From a checkpoint of a small transformer trained on Wikipedia: no biases in attention or MLP.
MLP neurons of a small language model. Each row is named by its layer, matrix (gate and up: input weights; down: output weights) and neuron, and shows model dimensions 32-159. Each number is 50 + 12 x the weight over its row's rms, rounded and kept within 0 to 99. A neuron's up and down rows have the sign that makes its largest values positive.
After each neuron's rows, "fires after" lists the tokens most often just before its 100 highest values on Wikipedia text that the model never trained on.

L18.gate705:50 58 68 33 56 41 52 59 51 47 41 56 39 34 65 57 43 32 53 54 44 52 46 40 42 63 54 68 44 67 46 56 53 49 58 27 47 62 55 55 44 57 46 65 52 67 46 62 66 43 65 43 53 47 30 43 45 37 62 54 61 45 50 69 44 40 52 50 37 41 53 43 46 54 56 69 67 59 35 53 58 57 76 46 53 55 58 44 44 41 52 42 55 47 26 66 37 63 56 54 27 43 44 56 44 45 18 68 43 41 26 46 67 60 50 60 53 14 38 57 43 40 54 59 63 56 41 50
L18.up705:47 62 38 68 63 44 57 44 46 28 46 35 45 61 53 47 39 55 34 58 53 50 30 41 53 31 15 52 66 57 61 67 61 60 48 51 64 44 64 60 51 57 50 35 45 39 54 63 53 53 50 36 49 50 47 54 44 50 64 59 49 67 44 30 56 53 43 43 52 51 78 61 44 51 63 59 59 57 55 65 59 37 68 49 50 36 45 28 34 62 46 66 66 47 54 66 16 50 69 89 58 53 52 74 53 70 60 35 51 50 61 44 63 49 35 56 55 22 44 56 57 48 46 56 33 35 44 59
L18.down705:58 52 58 64 50 55 57 54 34 65 55 55 53 40 76 61 56 56 60 40 43 50 39 34 42 45 66 46 53 37 49 54 47 54 44 68 55 51 51 68 52 61 42 69 47 64 35 55 86 61 41 49 43 55 56 63 71 41 33 52 42 72 37 51 46 56 52 31 53 86 50 67 42 39 57 63 47 57 52 42 40 40 64 39 39 51 37 36 61 56 25 46 37 52 51 46 65 63 59 51 41 55 40 40 38 46 41 36 52 60 52 73 58 65 45 50 53 45 46 63 46 41 48 53 46 45 49 62
fires after: " on", " On", "On", " October", " September", " December"

L14.gate502:52 40 42 52 37 39 27 83 45 53 60 62 55 54 36 48 44 62 70 49 58 42 48 49 61 47 43 46 76 74 45 55 60 61 65 43 43 55 59 53 42 44 49 74 34 27 55 45 50 28 46 65 49 80 45 62 56 54 54 49 65 40 22 51 57 67 57 43 46 46 31 57 47 42 49 53 76 37 65 46 67 28 51 44 41 53 45 47 58 52 47 61 34 27 56 28 66 38 64 75 53 66 38 49 48 32 62 59 55 51 61 42 49 62 54 26 69 58 70 51 45 45 46 32 52 43 52 47
L14.up502:37 39 56 47 35 25 55 41 25 30 33 57 49 49 26 50 35 37 54 68 28 25 79 51 42 66 58 41 55 77 46 44 42 62 42 47 44 53 38 42 48 40 48 38 85 43 52 45 34 59 65 42 61 69 37 63 66 60 69 49 69 36 45 76 57 59 30 59 45 46 44 49 45 30 57 64 45 63 55 41 60 58 55 44 51 67 55 37 73 44 34 56 52 61 66 35 46 45 55 42 60 58 44 42 50 37 47 63 52 42 50 35 30 62 35 41 57 57 36 49 62 56 45 58 73 45 41 60
L14.down502:57 54 32 41 47 50 50 60 66 50 78 46 45 59 54 39 62 59 45 59 70 65 65 29 33 44 49 68 73 56 61 40 41 58 33 61 08 60 53 48 37 64 49 30 41 44 41 57 48 27 31 56 63 50 39 63 40 35 72 45 50 71 44 39 60 56 53 40 46 43 55 34 43 54 63 34 62 26 43 41 53 51 46 73 50 40 48 38 31 51 50 41 33 15 23 43 31 30 54 35 56 48 54 37 54 56 53 54 57 39 60 60 55 44 50 37 38 46 80 45 48 44 55 43 61 52 45 59
fires after: ",", " "

L18.gate793:63 52 48 48 37 69 38 44 54 45 49 59 55 57 50 55 58 51 60 38 37 36 49 51 57 64 40 58 58 48 61 47 43 58 28 38 51 53 42 57 56 34 59 62 51 47 48 43 37 44 39 35 66 59 59 34 42 69 41 44 62 45 46 69 61 50 52 49 45 56 49 51 43 48 47 61 48 60 57 61 36 35 26 59 59 78 50 55 44 41 37 54 48 39 57 48 54 69 58 61 40 29 44 46 51 39 47 53 69 91 53 46 80 60 57 56 45 50 45 57 54 52 46 51 50 56 40 41
L18.up793:45 41 60 70 70 75 54 59 52 34 58 38 36 56 55 54 45 47 59 54 38 54 73 37 53 44 44 32 50 66 43 50 58 66 39 52 52 48 40 37 54 48 42 70 74 32 52 51 50 42 64 30 35 59 48 59 42 36 48 48 44 67 58 64 31 40 48 32 48 59 53 48 54 45 29 60 81 48 35 29 44 36 43 36 40 50 59 55 64 39 39 41 54 14 70 52 71 60 47 51 69 52 49 43 47 51 48 38 63 45 59 31 53 50 45 42 72 54 60 42 46 29 38 34 50 45 51 41
L18.down793:62 57 79 34 73 81 70 34 50 21 63 69 59 34 55 53 50 44 47 46 51 67 57 62 57 31 56 64 56 34 59 63 16 54 51 50 72 56 58 51 45 60 45 68 55 54 50 53 54 44 35 53 41 56 48 42 57 46 56 50 27 59 53 70 43 65 46 62 26 50 52 47 46 59 43 68 62 63 56 40 55 45 40 45 40 72 42 50 55 43 62 64 48 39 43 56 29 53 33 27 64 46 43 46 28 48 60 50 55 57 36 46 50 42 57 39 68 33 29 43 39 50 50 60 42 59 36 42
fires after: " |", " and", " of"

L16.gate602:60 58 52 47 32 38 68 53 52 37 53 53 58 51 58 63 59 49 62 67 55 61 20 32 67 50 50 38 53 25 49 56 43 38 42 41 60 41 64 50 49 50 27 52 37 54 56 23 40 66 24 54 55 38 59 45 56 51 70 58 65 46 48 51 63 52 63 33 34 52 62 45 55 44 74 43 52 30 63 49 43 40 64 53 60 46 48 44 52 53 57 48 50 40 78 59 39 52 45 36 47 31 85 37 64 41 46 26 48 41 47 61 60 65 66 63 42 46 58 46 58 48 41 48 52 72 65 46
L16.up602:74 62 62 44 55 67 51 71 51 58 31 57 67 55 56 58 46 64 55 59 64 49 57 60 64 31 43 41 36 38 42 55 54 38 50 38 49 48 54 36 55 62 46 76 56 48 60 56 92 58 36 64 37 27 46 33 67 51 44 56 79 44 36 80 29 54 62 64 47 61 45 57 71 41 68 58 60 42 56 59 50 45 36 52 29 58 30 50 30 55 56 47 53 54 34 49 48 57 40 38 37 48 57 61 48 44 38 31 62 47 43 31 66 52 29 55 27 48 51 56 43 71 52 69 67 51 49 62
L16.down602:57 50 56 45 52 58 35 56 53 52 40 49 67 46 59 41 46 28 53 54 41 15 38 59 38 41 50 66 61 54 44 58 53 44 58 40 44 47 51 34 20 27 48 61 34 69 36 55 74 61 45 57 39 36 55 42 42 45 62 63 26 71 50 39 36 69 44 60 58 32 66 38 61 29 43 42 60 29 67 59 46 51 49 29 63 60 54 36 71 52 43 52 24 49 43 57 54 41 77 48 47 48 51 60 52 54 38 69 27 55 39 56 54 20 60 40 42 53 33 46 54 59 58 74 61 35 44 55
fires after: " ", " ("

L17.gate446:46 28 49 59 33 39 33 44 59 43 50 53 60 58 64 68 90 55 52 38 58 44 62 49 19 46 57 34 64 46 47 53 27 49 58 69 60 58 46 41 42 58 35 64 43 44 53 40 52 33 45 58 60 25 54 69 67 53 59 55 31 54 59 56 45 55 55 77 39 53 53 62 37 51 64 64 74 50 45 54 35 51 59 44 50 36 44 24 58 51 46 79 23 41 50 23 28 57 43 38 58 53 52 49 33 46 49 43 59 48 35 49 55 50 51 47 40 53 59 47 33 58 36 55 40 34 50 62
L17.up446:31 44 60 30 43 16 49 35 37 49 67 51 61 47 39 59 36 71 55 73 54 32 50 58 22 39 47 44 62 37 49 54 46 44 29 65 59 40 40 64 40 53 44 51 58 53 37 40 59 35 38 39 38 51 56 59 64 59 44 48 38 40 69 49 56 74 37 57 30 54 51 52 44 46 32 43 45 29 54 47 33 57 57 24 47 39 51 52 55 45 38 55 40 37 59 46 50 37 48 34 46 43 46 50 51 55 76 44 60 61 56 48 40 75 70 57 55 32 23 39 49 41 46 45 39 59 68 47
L17.down446:47 66 47 47 76 56 53 50 36 44 55 54 45 56 52 63 45 66 60 35 68 43 48 35 53 40 39 61 52 38 43 51 44 51 42 31 35 41 69 53 64 48 63 48 39 42 53 55 51 56 59 59 69 57 49 47 36 44 56 37 53 39 40 53 52 57 55 40 51 51 33 64 63 36 58 52 48 40 32 44 66 53 55 76 42 62 55 48 70 60 54 38 43 50 44 36 06 21 52 54 52 23 54 55 57 48 46 47 37 57 45 35 42 37 48 50 48 37 46 47 58 67 60 35 40 65 46 57
fires after: " |", ",", ";", " "

L17.gate966:54 68 51 38 36 60 54 59 50 30 61 40 41 39 56 44 62 40 43 48 56 49 57 51 50 46 55 41 64 82 36 48 49 60 53 41 20 50 48 50 46 47 49 48 74 53 48 66 73 41 44 51 42 47 59 53 67 57 53 43 45 39 52 49 45 39 52 62 61 47 50 39 37 50 42 52 50 66 42 53 54 63 48 46 66 60 49 64 43 48 43 67 25 59 52 35 80 45 41 63 54 55 26 53 56 58 32 50 44 42 36 43 49 25 39 60 52 36 51 61 34 36 39 46 49 50 49 56
L17.up966:23 66 47 46 58 46 47 60 52 53 44 58 50 53 56 40 45 51 57 26 39 50 42 39 58 32 52 37 57 61 67 28 57 44 53 55 46 60 39 51 71 39 17 39 39 43 70 53 64 42 52 49 46 49 48 48 56 37 50 54 66 71 46 73 54 46 60 53 66 61 46 57 26 37 39 49 72 59 41 61 60 48 28 29 33 67 48 66 73 59 48 52 76 41 77 45 24 52 61 41 39 64 59 55 53 29 54 28 46 56 28 29 41 42 49 46 49 46 60 46 43 34 42 37 66 46 29 34
L17.down966:43 42 43 64 60 49 49 44 51 44 60 44 38 46 54 73 34 44 45 46 47 38 35 75 65 46 45 52 67 55 73 43 50 51 60 50 56 68 58 57 63 55 54 74 50 31 45 67 33 39 56 46 50 60 47 47 48 56 51 48 45 44 69 58 34 57 52 36 34 59 59 45 35 38 52 63 39 52 52 36 51 48 15 75 52 60 38 47 56 51 51 54 69 55 45 33 41 38 52 28 33 46 57 56 42 41 58 53 53 41 53 41 64 51 61 61 41 20 44 36 48 73 56 50 52 47 75 28
fires after: " |", " W", " L"

L14.gate552:53 46 45 39 67 42 39 85 38 56 38 61 47 35 66 44 27 49 48 44 63 54 45 42 55 11 48 58 37 47 42 48 55 60 41 68 49 54 41 42 61 53 36 45 23 41 35 54 45 54 43 53 50 34 63 47 13 80 32 38 62 50 48 62 50 55 69 39 48 49 45 45 45 51 48 55 43 54 60 57 49 18 79 54 42 44 52 66 53 39 34 45 59 41 52 49 45 36 53 48 53 47 66 52 42 57 48 61 56 38 58 40 54 51 38 47 53 45 49 51 47 67 57 64 57 78 61 27
L14.up552:45 29 54 51 45 23 47 55 38 47 67 78 42 57 60 61 20 51 41 37 78 42 61 47 64 61 32 61 40 37 31 70 48 50 49 60 23 48 43 52 55 53 54 54 53 56 41 52 59 39 41 29 38 49 56 49 44 41 54 49 65 43 55 60 74 47 45 47 46 37 48 49 45 64 39 63 53 36 56 69 49 67 49 44 45 46 58 52 69 56 48 57 56 60 54 65 52 41 50 21 51 60 35 39 57 51 91 87 48 52 58 47 48 63 53 58 54 50 60 50 47 68 45 55 40 29 50 59
L14.down552:28 47 41 54 43 52 35 35 53 32 43 48 41 52 48 52 52 43 43 70 50 49 37 39 48 52 46 85 54 56 20 72 45 52 58 38 35 34 76 45 35 28 52 57 31 65 48 25 40 46 68 57 45 66 52 54 50 58 39 58 52 56 51 47 37 68 49 47 56 24 56 34 24 56 55 70 54 39 38 43 71 61 36 50 35 50 71 30 57 72 38 43 30 32 63 49 61 26 73 50 48 67 56 64 47 37 55 32 42 74 64 46 34 42 53 51 38 37 41 78 65 45 38 57 59 41 37 47
fires after: " ", ","

L17.gate825:31 39 67 72 58 61 33 64 73 47 42 59 26 60 51 33 67 26 42 51 40 56 62 49 33 60 52 61 45 41 65 38 46 43 39 48 35 38 41 41 48 51 66 65 51 64 49 52 66 56 72 25 48 57 61 63 80 52 31 64 23 46 59 49 38 38 46 61 39 51 64 44 18 47 47 38 34 62 53 38 45 41 35 33 56 50 42 44 49 50 64 42 44 54 56 49 51 43 55 48 54 44 27 61 64 39 52 39 63 90 58 48 49 50 43 28 33 47 49 40 38 58 66 43 63 33 61 47
L17.up825:63 51 48 35 30 56 50 58 49 60 89 72 53 54 51 35 43 61 53 46 69 38 37 52 37 54 37 37 53 26 44 56 52 61 63 40 48 53 56 49 44 68 47 33 56 44 58 53 66 51 63 42 65 39 42 65 45 29 37 58 49 54 59 36 53 46 54 74 44 64 54 36 60 30 63 73 84 39 45 41 47 52 65 59 61 37 42 37 55 36 36 60 52 52 50 76 67 34 61 70 61 58 52 49 69 35 26 54 70 55 57 52 47 65 54 78 41 56 54 51 62 57 55 47 44 44 54 52
L17.down825:51 53 75 33 55 74 38 39 63 34 30 44 44 50 85 53 60 44 27 42 33 51 63 54 69 43 44 38 45 43 58 51 63 56 60 40 66 54 60 53 43 35 51 72 57 63 58 47 58 53 34 70 40 54 63 52 39 46 47 49 48 49 54 42 51 56 47 51 36 29 50 64 72 42 45 45 44 30 27 44 56 46 67 42 41 56 68 57 62 46 62 51 44 42 36 47 50 59 59 46 78 41 47 56 51 45 60 70 46 40 49 42 44 70 53 58 41 48 66 47 48 59 36 43 43 47 39 33
fires after: "|", " |", ";", " /", " Part"